python train.py --n_head=4 --d_mlp=896 --attn_scale=0.125 --init="uniform" --grad_clip=2.0 --decay_fraction=1.0 --dataset="wikipedia_en"
MLP neurons of a small language model. Each row is named by its layer, matrix (gate and up: input weights) and neuron, and shows model dimensions 96-159. Each number is 128 + 24 x the weight over its row's rms, rounded and kept within 0 to 255. A neuron's up and down rows have the sign that makes its largest values positive.
After each neuron's rows, "fires after" lists the tokens most often just before its 100 highest values on Wikipedia text that the model never trained on. A number after a token or word is its count.

L4.gate275 [127 132  91 116 141 110 137 117 119 111 155 131 143 157 128 169 130 126 135 129 105  90 171 123 137 110 111 127 124 129 176 151 169 114 162 121 169 174 137 133  86 152 145 144  96 105 132 115 104 126 113 169 109 140 116 121 119 137 137  75 120 114 116 133]
L4.up275 [105 153 158 121 123 107 109 184 128  92 103 117 124 143 151 142  80 119 127 129 123 139 133 117 158  96 127 170 142  96 156  93 115 124 114 154 134 160 141 103 120 152  95 108 120 131 127 142  92 134 130 177 137 116 125  89 130 122 143 170 158  96 114 120]
fires after: " d" 13, " c" 13, "c" 13, " D" 11, " w" 11, " L" 10

L6.gate730 [144 135 124 100 111 150  96 106 133 119 180 102 136 103 115  65 156 133 168 118  82 157 118  80 118 130 158 172 110 128 131 106 120 159 139  99 124 173  97 153  80 127 138 131 121 163 148 161  95 144 157 118  96 114 134 121 148 130 174  59 122 124 150 113]
L6.up730 [109 144  92 110 127  98 132 112 144 133 140 132 140 128 127 111 103  89 123 115 126 126 108 148 150 111 122 134 142  82 115  98 142 110 122 113 139 130 132 137 166 107 100  59  81 111 150 110  91 108 102 148 147 143 125 119 127 117 115  72 184 142 134 169]
fires after: " S" 26, " s" 16, " y" 12, "s" 8, "S" 5, " rec" 5

L4.gate657 [ 96 138 129 161 162 153 120 190 136  90  92 120 116 138 124  86 128 154  87  98 130 138 121 125 169 162 128 132 189 125 113 142 102 145 137 155 175 166 122 107 137 128 106 173 137 147 102 109 153 132 116 102 135 169 150 139 157 120  91 140 136 140 138 118]
L4.up657 [133 148 139 153 157 133 102 159 135 110  93 149 111 162 131  68  86 119 114 121 104 154  86 122 159 139 112 114 172 132 127 118 145 134 155 142 128 167 109 163 115  37 117 125 125 113 132 114 115 135 139 103 118 132 168 165 124 153 116 161 110 126 135  99]
fires after: " d" 18, " l" 16, " t" 11, " D" 10, " L" 7

L4.gate437 [174  94 128  96 167  94 121 142 149 112 117 130 107 108 146 169 136 102  98 172 126 108 134  85 119 110  68 135 114 134 152 143  80 129 118  90 111  85 106 130 110  99 124 157 133  88 131 143 173 143 120 135 120 120 163 156 143  89 155 133 130 137 131 127]
L4.up437 [131 111 117 135  96 116 142 130 148 132 121 119 135  96 132 116 113 172  99  94 129 114 169 140 159  53 123 138  88 134 133 124 130 106 123  86 132 121 164 104 133 167 131 168 169  86 115 128 110  74 137 111 113 178 143 154 103 142 119 117 158 120 168 103]
fires after: "ar" 24, "al" 13, " ad" 6, " Al" 5, "ad" 5, "g" 5

L6.gate575 [101 134 137 130  78 152 111 132  75 134 161 168 126 124  93 112 138 143 138 130  96 129 120 152 120 126 104 123 112 124 127 131  87 106 119 160 121 119  90 101 123 106 172 135 129 119 146 144 138 184  94 126 118 107 134 116 128 157 113 149 104 137 144 113]
L6.up575 [161 150 190 108 133 153 122 147 174 121 190 157 150 137 125 121 140 140 102  95 136  92 147 175 115 111 135 110  88 127 112 146 143 104 163 153 124 118  91 127 118 159 109 173 127 128 132 130  88 173 114 186 117 169 128 106 112 161 114 153 149 119  89 137]
fires after: "u" 19, "o" 17, " Le" 14, "e" 7, "ra" 7, "le" 7

L4.gate634 [124 123 117 148 145  85 100  97 152 127 143 129 123 193 133 111 139 165 132 130 126  81 110 121 131 162 166 172 149 131 119 137 126 154 123  98 103 108 156 125 111 131 171 107 142 115 108 164 158 140 123 119 123 168 116 105 130 169 112 159 135 151 107 132]
L4.up634 [ 95 166 102 139 134 173 140 146 156 164 128 181 150  97 156 163 166 115 184 107  99 130 100 115 126 123 102 112 148 157 145 149 123 107 107 113 113  79 110 108 117  74 165 107 152 145 190 131 105 106 144 117 110 127 134 110 148 154 160 158 103 161  79 165]
fires after: " rele" 27, " includ" 18, " us" 15, "eat" 8, " se" 7, " serv" 6

L4.gate713 [123 139 122 134 129 158 105 169 123 124  89 150 145 111 151 142 123 119 148 169 131  89 133 127  96 101 130 119 149  83  63 167 142 152 144 123 144 141 128 146 125 140 118 127 130  89 129 120  98 118 118 125 176 132 100 131 120 195 104 129  94  89 147 149]
L4.up713 [157 115  93  99 131 135 126 165 157 102 163 128 115 142 114 114 154  98 138 192 177 131 135 142 135 123 147 138 127  99 142 174 129 104  99 169 117  74 126 137 116 138 146 128 163 154 105 112 100 148 117  74 143  83 127 103 154 134 135 163 124 122 177 112]
fires after: " B" 19, " M" 14, " O" 10, "ap" 9

L7.gate510 [111 129 132 143 144 121 124 112 103  96 150 130 144 110 118  89 162 112 168 135  86 148  57 155 109 123 131 136 161  89 132 120 117  84 135 123 133 176 117 139 112  80 113 124 139 126  87 150 112 156 145 122 133  80 133 100 144  97 132 108  93 140 144 152]
L7.up510 [131  93 162 124 142 119 145 119 135 154 104 133 151 107 177 148 121 120 155 168  82 126  90 138 114 176  75 140  87  94 141  85 150 134 126 130 127 124 102 138 169 116 113 159 153 122 117 122 130 115 125 196  96 117 137 170 155 108 163 110  98 138 138 172]
fires after: " un" 19, "-" 15, " him" 10, "s" 9, " sub" 5

L4.gate41 [137 160 182 160 104 147 134 144 126 131 143 138 154 153 109 138 153 134 133 145 134 166  25 147 113 105 152 149 153 147  94 150 144 135  89 148 138 118  98  79 144 132  96 150 164 154 124 119 110 168 104  98  89 147 160 102 156 191  97 120 128 105 133 108]
L4.up41 [138 174  87 131  94 134 111  98 180 164 134 137 121 149  99 111 166 115 136 131 129 157 165 145 129 133 118 108 134 138 156 158 139 124 117 134 116 122 129 164 138 166  78 157 126 139 162 121 108 146 138 127 115 125  99 142 116 125  85 135 124  97 165 151]
fires after: "e" 28, "le" 22, "re" 15, " O" 8, "we" 4, "er" 4

L4.gate22 [119 127 169 164 145 107 100 147 144 142 152 136 147 141  95  85 133 118 124  99 139 140 141 124 133 157 142 136 121 145 167 157 116 151  48  92 146  90 132 120 151 122 154 120  95 161 150 121 116 158 145 118 138 116  87  85 158 129 125  98 109 136 137 136]
L4.up22 [140 128  97 148 143 129  93 123 117 119  76 109 112 157 129 107 165 152 134 121 109 123 154 125 134 156  81 120  86 141 105 118 146 132 163 102 108 121 123 119 122 118 118 112  89  98 170 104 122 115  88 129 151 137 139 148 153 133 132  99 181 137 110 146]
fires after: " s" 22, " h" 13, " sy" 10, " S" 8, " f" 7

L8.gate14 [115 141 140 141 146 140  78  73 102 116 117 155 127 130 114 123 143 170 112 149 122 128 129 109 124 153 102 151 129 112 121  98  93 137 149  86 177 117  94 147 148 129 126 124 145 111 100 138 147 140 129 161 105 122 115 144 152 123 145 121 122 110 130 111]
L8.up14 [152  93 113 133 107  99 108 114  89 154 148 134 120  89 133  98 140  93 124 140 156 144 138 120 102 116 176 110 126 109 169 114  96 125 107 163 118 164 148 131 102 125 110 129 153 138 133 145 153 141 136  71 123 124 120  92 125 144 115 102 135 119 111 178]
fires after: "." 63, "\n" 13, "==" 9

L7.gate219 [175 165 106 107  97 117 103 110  76 103 111 138 137 151 127 151 149 125 145 153  99  89  98 115 148 124 102 139 138 130 147  90 113  89 144 134 119  82 115 113 106 134 138 161 105 108 118  93 150 118 121 111 141 132  82 155 154 121 110 153 121 115 113 114]
L7.up219 [128  84  98 140 139 103 108  90  95 109 129 105 102 118 117  84  92  89 146 146 158 138 111 136  91  94 101  91 146 137 151 107 106  93 129 163 164 138 133 126 124 155 160 162 107 162  86 144 188  79 122 106 111 155 138  88  99  97 159 155 125 117 143 140]
fires after: "." 28, " where" 12, "," 9, " and" 8, " He" 8, " which" 5

L4.gate489 [143 192 100 113  95 136 137 136  71 140 138 128  82 139 129 148  95 121 153 119 136  95 156 111 103 117  93 163 138 115 149 133  85 138 145 173 145 153 106 119 135 148 141 138 144 143 116 165  86 133 175 170  97 118 121 111  90 113 119 115 143 121  92 172]
L4.up489 [139 156 122 114  92 109  92 163  98 114 101 111 157 120 135 119 119  86 127 150 116  96 112 150 188 111 120  83 186 110 118 137  75  82 162 156 115 147 104 135 163 131 122 168 159 152  88 120 144 123 119 153 170 151 118 137 148 116 111  98 215 126 120 145]
fires after: " P" 18, " L" 17, " E" 15, " c" 11, " C" 10, "P" 7

L6.gate577 [144 123 111 130 174 132 118 109 106 161 126 144 122  89 139 108  99 119  65 111 136 104 143 139 137 119 173 118  90 146 199 144 138 106  96  95 132 105 120  97 156  85 168 139 146 114 118 149 135 122 144 134 118 132 128 134 135 141  98 151 101 138 150 130]
L6.up577 [166 165 117 129 143 125 150 101 118  98 125 132 118 113 128 108 110  84 118 118 111 115 150 143 142  91 148 151  95 126 120 192  80 127 131  64 128 113 123 122 170  77 134 156 133 130 138 126  80 118 129 124 119 193 127 132 127 130 132 119 143 153 127 141]
fires after: "al" 25, "ad" 9, "y" 9, "a" 6, "au" 5, "ar" 5

L4.gate281 [144 109 169 129 109 125 126 119 144 107 146 126  87 133 158 148 124 143 113 165 110 139 104 146  89  81 140 115 157 155 106 144 119 124 118 116 112 120 119 133 130 118 119 111 156 141 141 162  91 132  97 171 114  58 109 168 131 105 133 146 164 130 116 117]
L4.up281 [153 144 113 148 158 126 125 152 118  93 118 130 145 132 166 136 175 111 145 181 127 146 123 178 102 141 150 110 165  94 162 139 134 144 112 137  74  67 119 115 111 124 116 103 158 118 121 118  97 138 113 126 117  77 129 166 138 156 135 156 136 179 147 127]
fires after: " M" 28, "v" 22, " Al" 7, " m" 5, "ap" 5

L4.gate246 [148 109 111  81 143 122 126 132  85 128 149 132 135  98 104 157 165 155  96 117  85 116 128 113 113 129  85 120 109 114 115 144 119 113  94 182 150 152 126 135 126 119  92 149 132 146 100 124  97 130 153 147 119 150 116 159 114 121  97 114 129 119  47 128]
L4.up246 [129 128 129 131 128 116 159 117 115  97 119 127 116 138 159 115 121  98 186 118 114 135 163  99  96  89 140 160 120 149 116  81 107 161 117 131 126 121 166 136 126 111 101 151 180  96 134 148 148 145 130 128 113 163 141 120 124 160 116 161 142 113 127 100]
fires after: " A" 12, "ate" 11, " be" 11, "c" 10, " c" 9, " B" 6

L6.gate173 [131 146 178 110 140  88 127 122 105 109 154 141 148 127 148  99 132 159 105 167 104 127 126 145 124 162 134 107 152 152 107 115  97 116 128  87 116 163 125 134 143 114 121 114 114 127 134 109 144 140 197  94 104 143 103 132 107 123 109  71 156 151 120 113]
L6.up173 [131  98 126 105 152 106 138 191 138 157 108 140 125 114 148 136  87 132 147 155 104 170  94 117 134 125 140 172 126 105 161 111 119 125 148 144 136 123 141 147 103 101 117 102 117 130 151 115 100 118 148 123 127 125 165 143 106 112 149 114 107  95  78 133]
fires after: " Fran" 14, "ot" 12, "p" 9, "ol" 8, "ant" 7, "pp" 6

L6.gate882 [ 95 152 113 141 125 114 144 104 130  56 125 130 126 118 156 112 132 147 189 120 137 155 108 116 135 129 107 114 120 136 146 118 153 128 124 164 128 119 137 136 133 113 106 110 127 125 141 193 149 147 161 114 140 130 160 166 169 120 172 117 104 142 144 165]
L6.up882 [178  95 105 138 149 111 125 103 147 114 130  98 153 134 131 113 124 131 133 111 148 114 135 126 186 162 155 121 132 115 114 144 141 167 139 142 178 149 123 130 166 133  94  89  92 134 147 129 120 106 133 149 143 141 148 129 119 105 153 110 155 144  79  91]
fires after: " s" 37, "u" 10, " al" 8, "m" 7, " S" 5, "im" 5

L6.gate735 [140 157 126 148 127 140 171 139 117 101 102 150 108 144 134 141 121 112  96 114 151 127 125 130 111 115 111 136 152 104 142 157  96 128 119 140 163 112 135 123 140 129 150 150 105  89 111 156 140 108 155 140 108 125 160 109 151 143 124 145 105 130 143 139]
L6.up735 [142 131 147 167 118 125 143  90 102 105 130 172 146 122  81 123 133 107  99 106 118 169 102 157 118 157 101 126 189 121 132 112 137 157 126 114 129 151 140 177 148 117 145 133 139  93 131 153  71 123 117 139 155 113 136 125 134 137 124 126 116  89 113 145]
fires after: " t" 12, " b" 10, " m" 8, " bu" 8, " B" 6, " L" 6

L4.gate739 [123  94 121 155 140 126  95 175 186  95 144  97 116 135 111 110  87 131  77 121 138 164 151 170 117 131 132 138 136 132 139 131  98 142 126 101 113 175 127 123 154 144 147 123 129 138 142 132 144  94 135 148 107 139 123 157 121 173 126 141  95 159 145 130]
L4.up739 [111 156 101 155 155 139 132 156 154 151 102  79 124 100 126 127 102 117 109  96  94  95 103 127 137 169 111 101 106 134 149  91 132 161 165 131 115 161 105 126 144 132 105 128 126 167 136 126 133 137 127 155 117  92 127 134 146 167  66 121 177 140 158 133]
fires after: " l" 25, " t" 9, " d" 7, "id" 6, "and" 5

L7.gate269 [148 110 129 144 159  99 103  88 123 162 147 120 118 100 167 136 129 158 140 141 107  71 114 121 148 154  99 120 159 122 111 127 108  93 125 121 146 143 125 110 166 126 131 159 137 116 117 112 131 120 106 127 126 109 135 113 126 143 125 156 138 103 127 141]
L7.up269 [162 130 127 139 123 112 128 127 109 116 135 118  89 130 156  83 129 141 129 154 139 133  86 143 116  75 155  78 160 128 131 126 127 104 139 162 140 155 142 132 164 128 118 113 140  88 109 127 158  82 132 135 107 163 163 148 144 147 126 102 103  83 142 136]
fires after: "." 40, "\n" 18, " The" 4, " on" 4, "H" 4